MLP neurons of a small language model. Each row is named by its layer, matrix (up: input weights) and neuron, and shows model dimensions 80-175. Each number is 200 + 40 x the weight over its row's rms, rounded and kept within 0 to 999.
After each neuron's rows, "fires in" lists the words (lower case) most often at its 100 highest values on Wikipedia text that the model never trained on; "fires after" lists the tokens most often just before its 100 highest values on Wikipedia text that the model never trained on.

L8.up396,132,281,246,161,216,165,198,202,126,242,229,205,203,219,177,156,145,262,258,199,156,129,218,193,123,165,156,162,218,186,154,191,217,224,153,174,242,180,231,220,156,282,150,137,233,257,162,190,205,253,183,206,121,135,196,187,235,198,213,215,200,164,285,219,240,128,215,182,256,205,209,234,210,196,249,206,141,169,217,231,249,242,215,203,215,195,219,189,221,213,152,210,188,203,169,188
fires in: "and", "had"
fires after: ", ", "and ", "ar"

L8.up291,201,167,179,210,202,209,249,117,143,172,205,227,236,250,236,247,161,185,222,209,180,208,210,244,226,173,175,149,226,258,198,183,202,197,236,125,229,154,155,211,198,183,178,195,195,228,239,141,163,174,154,207,101,170,236,117,260,236,175,229,242,177,231,246,206,231,116,257,213,240,184,240,257,186,174,209,247,229,160,145,202,198,178,132,168,238,246,180,160,148,146,255,212,250,175,212
fires in: "an", "japanese", "british", "oklahoma", "japan", "between"
fires after: "J", "B", "as ", "k", "et", "ad"

L8.up340,101,211,201,237,187,158,229,144,235,252,159,258,248,150,203,221,168,232,169,181,210,211,138,125,141,170,234,224,244,199,184,170,190,225,224,262,223,179,189,163,165,198,267,164,286,253,218,209,213,180,262,236,150,196,283,227,196,227,227,143,220,154,247,150,158,247,207,252,206,153,233,224,149,253,200,220,172,186,185,216,270,183,125,343,225,249,236,155,199,208,166,177,201,214,182,190
fires in: "and", "or", "are"
fires after: ", ", "s ", "es ", "e ", "a ", "ere "

L4.up661,172,204,223,206,221,163,249,115,145,212,153,162,150,276,224,248,165,157,198,254,221,127,202,218,154,178,159,202,235,214,149,176,136,195,228,194,129,187,252,249,244,266,210,240,155,203,225,229,162,164,203,280,242,198,72,306,134,233,196,201,183,201,156,132,175,215,186,198,213,173,222,248,102,182,146,194,200,217,233,150,148,244,237,233,201,196,161,153,212,273,166,217,169,194,176,214
fires in: "no", "very", "by", "so", "my", "who"
fires after: "n", "p", "er", "s", "B"

L4.up114,196,153,198,252,261,215,173,160,214,211,205,130,178,187,220,187,206,183,219,223,224,204,249,201,261,280,130,205,132,122,187,250,139,185,178,215,251,134,77,175,198,214,215,288,190,212,154,119,180,205,180,237,148,232,166,259,151,238,163,218,240,139,196,184,225,208,164,131,194,206,212,159,182,224,189,212,185,168,232,184,192,171,217,181,169,193,221,209,272,231,224,197,180,158,157,181
fires in: "a", "took", "taking", "team", "received"
fires after: "iv", "ak", "oo", "had ", "te", "has "

L4.up231,233,209,78,227,129,162,226,114,172,270,242,181,154,166,259,153,191,212,99,183,204,242,192,239,224,210,232,192,184,197,213,239,148,164,219,153,198,156,185,194,139,255,170,190,192,218,218,189,129,175,243,171,207,226,247,226,233,201,180,188,197,149,225,182,210,230,157,231,180,240,203,227,198,244,121,161,148,172,222,194,171,179,185,216,178,148,234,211,205,215,172,187,280,152,118,198
fires in: "the", "awarded"
fires after: ", ", "was ", "is ", "as ", "aw"

L4.up252,98,126,151,181,124,208,198,213,163,221,242,190,190,244,215,240,173,209,148,259,210,204,217,127,190,171,172,113,280,243,193,192,240,180,182,204,134,223,231,170,169,192,211,211,209,207,191,168,247,156,188,168,167,224,196,187,272,150,241,202,199,194,140,170,276,152,220,241,156,152,185,146,195,217,143,202,139,192,181,119,90,182,209,189,178,174,190,249,241,173,267,176,148,232,174,176
fires in: "in", "of", "at", "united", "nation", "preceded"
fires after: "ed ", ", ", "Un", "N", "ed", "e "

L6.up577,161,225,269,194,193,155,209,177,149,173,192,195,246,206,249,217,172,200,237,215,164,214,178,199,208,259,187,260,178,243,188,144,162,83,221,190,132,228,273,233,140,179,239,166,240,199,196,248,163,199,217,235,219,194,148,267,288,192,180,277,213,191,232,168,191,179,208,186,277,189,215,182,207,188,259,269,195,208,187,240,175,240,161,171,175,172,215,266,230,216,116,130,209,203,257,214
fires in: "school", "footballer", "still", "football", "soon", "father"
fires after: "f", "ch", "s", "l", "ag"

L7.up356,203,239,191,198,202,137,176,131,200,257,194,249,238,232,209,111,234,300,263,223,199,238,154,178,212,255,211,192,243,177,228,202,184,228,209,173,244,177,127,278,205,143,208,272,162,226,196,202,190,133,173,180,220,221,195,237,211,235,249,171,194,184,176,220,273,112,170,143,164,268,225,230,182,191,163,169,239,200,263,262,199,194,174,269,197,208,303,235,189,166,212,203,186,196,227,126
fires in: "be", "both", "those", "first"
fires after: "o", "to ", "al", "an ", "os"

L3.up424,156,163,196,179,190,251,189,283,275,220,173,172,165,147,161,206,225,153,242,240,216,272,205,193,228,163,189,286,287,250,203,169,200,177,189,183,184,193,194,237,129,197,196,233,188,161,207,137,177,176,220,157,232,234,220,189,187,230,234,192,205,172,239,190,196,206,208,263,240,214,198,214,222,271,144,197,192,236,232,155,213,193,197,209,135,122,157,225,154,223,177,210,201,140,176,238
fires in: "have", "along", "if", "among"
fires after: "h", "al", "am", "b", "i"

L3.up759,121,174,149,227,155,191,141,187,235,245,236,171,225,199,279,211,199,167,197,208,253,166,237,268,243,202,182,171,231,199,199,102,153,134,127,162,270,140,210,248,197,181,247,218,256,161,216,155,136,194,181,168,158,240,205,273,157,144,178,153,171,304,204,193,144,255,223,232,199,242,152,262,216,151,130,209,233,248,150,193,229,207,181,131,166,228,238,175,247,205,208,139,253,187,135,192
fires in: "many", "well", "any", "awarded", "more"
fires after: "man", "aw", "el", "w", "an", "f"

L2.up723,133,101,245,275,151,132,194,171,203,180,197,235,242,187,258,144,203,221,201,190,196,195,247,167,188,238,171,249,235,207,217,124,111,163,215,203,228,206,219,208,136,84,224,107,198,184,216,189,215,222,195,236,199,131,226,120,233,176,220,249,193,199,211,234,215,87,230,242,184,134,148,178,240,185,254,206,300,254,230,205,171,193,181,230,240,207,212,208,223,169,139,164,197,219,201,165
fires in: "as", "by", "other", "be"
fires after: "own ", "ed ", "ch ", "o", "to "

L3.up371,161,200,187,238,200,150,157,190,183,225,228,191,170,195,248,177,191,253,256,283,258,162,129,294,264,107,141,189,257,228,257,175,254,193,197,193,218,238,160,169,171,243,200,192,237,216,165,251,239,154,99,185,215,173,214,322,218,222,123,210,211,201,198,164,154,239,160,210,208,214,210,216,178,162,208,169,249,216,179,244,153,226,211,114,198,253,227,152,203,150,173,186,130,222,220,170
fires in: "they", "both", "did", "from", "with", "by"
fires after: "the", "o", "di", "i", "r", "B"

L6.up637,244,161,173,207,127,224,160,260,227,252,278,211,161,151,209,165,204,191,158,176,273,265,242,183,195,199,186,226,269,145,180,139,233,220,238,289,267,214,144,223,236,187,229,227,186,210,205,258,181,185,232,194,250,255,278,149,239,230,219,222,173,145,285,211,160,217,239,252,172,162,188,171,156,231,170,169,272,300,159,189,231,168,253,239,220,181,173,207,203,240,160,218,250,120,168,202
fires in: "of", "around", "along", "awarded"
fires after: "one ", "al", "ar", "aw", "am", "an "

L4.up54,219,229,243,189,191,175,165,211,186,173,215,222,195,190,212,130,210,231,245,197,182,292,197,131,241,226,115,227,224,174,188,234,204,204,172,189,130,212,89,149,173,226,161,217,236,196,193,200,162,268,217,242,155,249,222,101,194,186,206,194,257,173,198,202,207,214,97,183,208,125,189,200,148,190,132,209,240,164,208,136,138,218,299,246,201,185,164,257,175,173,167,250,194,208,239,192
fires in: "took", "given", "great", "taking", "take", "in"
fires after: "ak", "oo", "iv", "re", "at"

L3.up360,169,212,215,172,228,158,151,147,249,199,257,177,223,264,167,219,216,160,197,146,239,217,198,234,166,152,225,189,163,119,137,258,203,196,217,172,231,227,193,148,250,162,137,220,188,148,203,161,200,277,230,238,179,135,149,156,122,172,269,129,274,240,246,218,210,221,159,222,177,136,260,157,238,164,217,300,190,165,145,197,170,226,215,226,182,207,171,164,144,137,114,196,229,166,211,239
fires in: "president", "number", "species", "career", "considered"
fires after: "re", "um", "m", "con", "em"

L8.up459,225,185,180,214,205,212,231,206,157,242,182,219,212,172,212,155,283,236,201,205,216,224,214,166,226,181,219,201,189,297,243,194,209,245,188,234,266,137,252,200,209,178,159,205,318,196,223,249,239,224,179,236,170,285,156,144,212,176,218,227,199,203,181,236,171,209,275,127,281,239,194,194,240,222,249,181,152,289,249,208,181,264,195,253,177,157,215,235,149,242,202,238,148,194,160,233
fires in: "to", "three", "by", "those", "of", "with"
fires after: "th", "ed ", "sid", "ing ", "ud", "ay"

L4.up302,176,146,196,204,213,194,134,252,207,180,168,270,272,161,224,163,105,169,214,210,229,162,128,156,179,98,140,193,272,178,195,224,200,173,210,191,123,225,134,247,149,211,209,149,204,129,191,157,186,200,178,217,148,200,183,163,174,245,212,171,221,260,168,111,153,170,201,243,197,240,226,237,218,187,161,243,202,204,252,241,160,172,221,208,185,201,219,135,221,218,241,229,181,163,181,97
fires in: "they", "tom", "anthony", "stadium", "de"
fires after: "the", "T", "St", "on", "d", "an"

L3.up168,267,232,195,146,172,209,250,224,210,181,201,242,268,185,269,137,230,90,201,180,214,258,145,171,235,188,220,157,192,213,235,198,200,224,288,176,158,228,221,175,288,271,188,219,228,178,143,173,141,198,205,167,175,149,218,180,119,169,172,252,222,189,253,192,174,263,147,238,214,220,260,226,213,175,252,184,209,181,273,112,234,140,177,213,167,181,210,262,192,130,196,157,269,173,205,230
fires in: "can", "certain", "considered", "councillors", "announced"
fires after: "c", "con", "C", "a"

L7.up450,235,143,224,231,192,190,204,277,181,168,167,218,225,202,277,155,180,230,178,170,270,209,95,187,183,217,246,170,189,201,277,215,169,196,195,213,209,203,243,241,152,179,216,275,125,248,223,185,243,121,196,261,251,234,267,133,219,172,205,138,239,209,250,171,239,104,158,106,174,288,207,224,211,209,225,221,165,146,202,214,216,142,163,111,259,150,193,198,238,255,208,247,210,218,253,236
fires in: "second", "september", "sold", "front", "french"
fires after: "ec", "r", "ep", "ol"

L4.up492,139,208,260,131,153,224,202,219,243,247,210,226,261,205,164,270,188,216,150,164,253,136,243,236,158,179,265,250,169,259,178,174,173,286,217,258,232,134,170,208,241,249,229,135,270,179,160,229,220,175,166,191,154,110,180,224,220,197,226,226,221,224,156,173,204,116,218,246,169,177,117,232,192,177,193,203,173,202,216,170,135,242,209,207,218,228,167,242,185,185,190,117,209,196,169,207
fires in: "as", "by", "or", "social", "sold", "described"
fires after: "b", "own ", "oc", "s", "ol"

L4.up759,201,160,172,131,187,81,182,185,151,237,184,144,162,225,223,220,290,159,165,142,178,222,223,203,244,190,194,284,197,251,124,167,199,151,239,237,186,141,157,222,220,227,145,197,186,225,240,187,142,209,200,152,278,179,149,184,191,175,192,180,217,121,186,207,211,194,157,173,205,256,168,164,181,240,123,191,136,232,194,192,129,199,150,152,197,191,148,154,173,175,193,205,237,231,146,182
fires in: "the", "of", "most", "s"
fires after: "was ", "os", "as ", "'", "one ", "is "

L6.up574,142,185,278,258,210,261,215,238,135,162,241,194,233,221,299,160,150,164,237,169,174,188,192,175,128,252,219,193,272,293,218,231,241,265,244,184,139,179,285,197,207,290,226,191,164,181,186,170,160,116,139,193,168,152,175,144,188,183,173,190,114,182,216,256,219,209,178,213,176,166,166,242,187,260,209,216,214,174,197,152,169,205,198,190,115,254,176,195,248,183,187,175,221,238,195,240
fires in: "in", "their", "a"
fires after: "ed ", "ted ", "the", "t ", "an ", "e "

L3.up101,245,259,236,94,199,235,171,292,173,201,239,188,226,162,182,204,170,177,211,191,156,174,232,196,171,147,157,206,194,145,253,234,253,251,151,214,89,214,150,252,239,206,183,220,209,283,134,224,245,161,215,213,175,250,251,152,232,226,162,239,245,194,186,196,118,212,229,157,220,169,182,185,261,180,218,191,232,178,198,207,190,108,253,245,200,149,246,237,177,197,181,184,226,275,155,198
fires in: "states", "of", "covid", "councillors", "logcap"
fires after: "at", "C", "ity ", "ited ", "c", "A"

L8.up324,125,257,236,166,274,202,191,184,134,191,233,222,144,196,186,267,253,190,222,122,191,252,122,225,231,204,185,207,258,215,258,252,195,248,238,224,188,203,234,196,222,192,267,164,271,252,172,234,186,228,228,268,181,271,234,132,189,231,160,221,164,272,211,163,271,228,169,216,196,220,166,179,155,240,215,196,181,171,216,153,238,263,224,210,218,230,209,199,261,180,215,199,198,258,191,149
fires in: "released", "between", "completed", "throughout", "brought"
fires after: "comp", "oug", "b", "re", "t"

L7.up61,193,140,192,210,163,210,228,177,188,264,209,146,232,147,166,233,173,163,207,201,269,253,217,168,185,257,165,191,184,214,215,270,246,155,159,129,211,223,286,186,157,212,227,117,188,140,187,255,187,193,140,140,154,189,207,225,170,257,229,193,191,177,106,247,173,193,231,222,149,179,235,106,249,205,200,220,153,206,200,200,185,190,236,138,187,192,118,267,174,218,220,193,171,155,274,211
fires in: "under", "career", "died", "united", "jiang"
fires after: "und", "i", "are", "di", "Un", "ir"

L4.up40,151,162,193,212,144,200,251,188,114,263,174,163,233,253,160,173,185,205,186,230,239,194,255,224,180,188,228,210,264,193,239,211,163,243,231,205,162,138,204,203,146,226,174,174,213,115,186,207,173,212,203,169,176,261,210,229,163,204,134,183,181,166,257,237,207,197,222,232,194,205,226,216,150,189,177,234,159,111,148,212,196,205,217,174,237,204,237,198,262,165,130,162,253,189,154,250
fires in: "in", "around", "round", "part", "to"
fires after: "oun", "as ", "was ", "\n\n", "ed ", "is "

L6.up391,231,185,154,199,196,203,241,237,223,141,190,231,183,226,158,210,122,204,183,222,123,170,233,213,272,83,186,240,230,215,226,229,218,161,258,214,149,191,242,202,230,216,223,126,226,213,219,203,252,238,214,195,146,157,209,232,257,124,210,230,153,164,245,194,215,156,216,244,147,150,214,213,239,174,185,251,177,229,160,215,230,166,166,182,295,178,224,178,168,162,132,182,207,208,253,206
fires in: "the", "before", "different", "summer", "red"
fires after: "f", "be", "in ", "r", "m"

L3.up410,229,157,198,247,261,211,194,209,191,205,186,140,290,142,272,166,238,189,243,259,181,169,206,202,207,163,260,200,210,245,216,202,150,210,258,202,191,189,225,155,134,214,199,181,190,196,213,125,179,226,180,274,249,254,144,143,178,137,141,244,242,253,210,220,263,234,183,183,161,225,155,177,222,177,150,195,212,214,127,198,234,171,209,211,113,216,159,254,247,176,230,216,194,181,209,100
fires in: "this", "thomas", "squadron"
fires after: "th", "r", "om", "t"

L7.up548,144,223,241,200,155,230,197,193,221,217,185,211,173,225,229,116,117,214,240,266,226,248,240,168,198,240,255,215,202,214,171,218,182,205,162,188,207,110,248,181,242,192,141,254,199,253,186,236,204,170,147,167,211,244,215,197,194,268,274,162,174,255,176,133,229,241,209,249,170,242,223,247,102,219,254,156,214,200,184,155,192,243,141,246,184,182,243,182,221,187,120,186,208,195,221,208
fires in: "some", "all", "both", "many", "most", "serves"
fires after: "om", "o", "os", "man", "v"

L9.up355,222,190,188,221,168,143,209,187,245,151,235,196,153,99,177,122,234,188,141,245,198,192,224,205,192,145,231,229,197,194,197,184,195,210,191,147,194,240,186,168,188,200,184,215,154,153,130,201,210,203,188,269,210,202,278,204,119,204,161,133,170,234,188,205,190,183,195,121,274,180,126,194,226,179,166,113,167,212,250,170,249,90,210,171,214,217,201,177,216,230,216,205,194,222,157,190
fires in: "career", "silver", "chief", "000", "title", "qualification"
fires after: "i", "c", "il", "00", "b"

L3.up417,194,170,195,198,213,124,205,180,182,219,191,274,190,220,230,138,247,235,212,153,261,176,160,239,151,247,144,124,146,187,172,160,127,171,156,190,209,214,253,171,187,214,251,156,182,217,238,177,202,244,150,195,167,213,179,165,214,218,189,208,254,175,255,196,203,123,213,192,225,128,238,164,308,147,147,214,271,229,234,171,218,196,232,211,165,166,201,224,275,248,219,143,222,130,227,222
fires in: "was", "been", "were", "being"
fires after: "be", "t ", "and ", "He ", "es ", "he "

L7.up326,246,295,199,236,285,209,207,192,154,235,180,145,242,240,185,154,146,240,194,216,240,234,194,203,226,256,191,245,221,266,195,185,168,215,145,166,191,250,218,214,221,214,198,245,196,274,217,235,196,140,159,219,212,174,183,223,260,115,156,207,194,249,197,191,203,203,205,162,285,216,181,147,111,228,236,198,215,237,193,187,191,174,176,201,218,189,211,218,200,120,203,199,260,142,156,233
fires in: "that", "medal", "chairman", "third"
fires after: "a", "ed", "th", "at", "and"

L6.up516,182,241,166,250,196,135,209,209,169,221,230,201,217,233,162,98,146,239,212,231,275,152,169,194,178,216,159,269,212,220,168,231,169,197,213,130,223,214,137,159,184,170,193,176,243,247,188,272,227,189,243,215,195,230,206,262,259,182,176,243,208,184,205,170,179,251,239,277,247,168,245,216,170,163,157,217,209,220,206,246,225,155,246,210,134,222,215,235,268,180,239,211,218,217,209,245
fires in: "became", "played", "been", "become"
fires after: "b", "He ", "he ", "has ", "cl"

L2.up448,173,233,162,249,182,244,198,257,135,199,222,177,225,209,212,261,201,206,247,166,225,241,182,270,171,210,185,225,246,290,151,159,217,237,151,198,212,179,182,154,147,120,137,223,185,263,151,181,200,91,209,226,325,203,221,235,154,203,293,186,194,296,177,209,228,193,252,230,164,203,161,213,173,171,128,169,191,251,221,187,164,236,194,205,234,274,279,134,158,133,218,218,138,162,200,224
fires in: "it", "new", "at", "united", "its", "oil"
fires after: "I", "N", "O", "A", "Un"

L4.up514,184,217,254,219,141,284,207,215,183,221,181,115,169,191,212,179,171,193,232,176,210,201,212,201,210,162,70,216,176,256,260,170,249,209,191,217,184,175,202,197,161,185,253,162,188,242,231,209,241,230,140,221,114,241,208,192,212,108,166,178,195,203,237,162,207,254,114,142,248,198,221,246,177,277,190,190,230,225,227,208,167,159,178,174,273,154,193,225,158,210,178,272,145,205,139,203
fires in: "as", "for", "main", "sent", "to"
fires after: "ed ", "a", "A", "an ", "s", " "

L8.up105,182,185,155,223,237,214,188,268,243,165,225,194,155,159,242,244,187,240,167,199,204,213,176,141,142,96,211,189,240,184,164,140,214,260,184,234,183,230,194,178,252,258,238,244,207,186,180,164,199,194,193,192,281,177,172,206,236,179,180,209,271,248,199,212,187,178,192,310,237,164,140,242,219,226,185,161,214,252,145,212,155,258,201,181,183,168,317,178,150,271,160,259,248,250,196,145
fires in: "to", "by", "under"
fires after: "ed ", "in", "t ", "s", "ing "

L4.up242,221,209,207,214,241,189,237,198,210,215,110,202,178,183,106,208,196,231,249,164,244,169,245,345,242,229,219,253,150,222,186,172,210,132,225,209,232,168,277,156,158,195,240,160,205,196,212,225,168,117,234,237,205,163,241,212,162,163,253,177,197,163,219,145,217,175,199,189,217,221,189,171,197,181,131,224,144,200,186,221,167,200,201,165,245,201,212,216,324,237,178,185,252,212,250,166
fires in: "other", "early", "later", "former", "late", "local"
fires after: "at", "ear", "o", "ow", "form"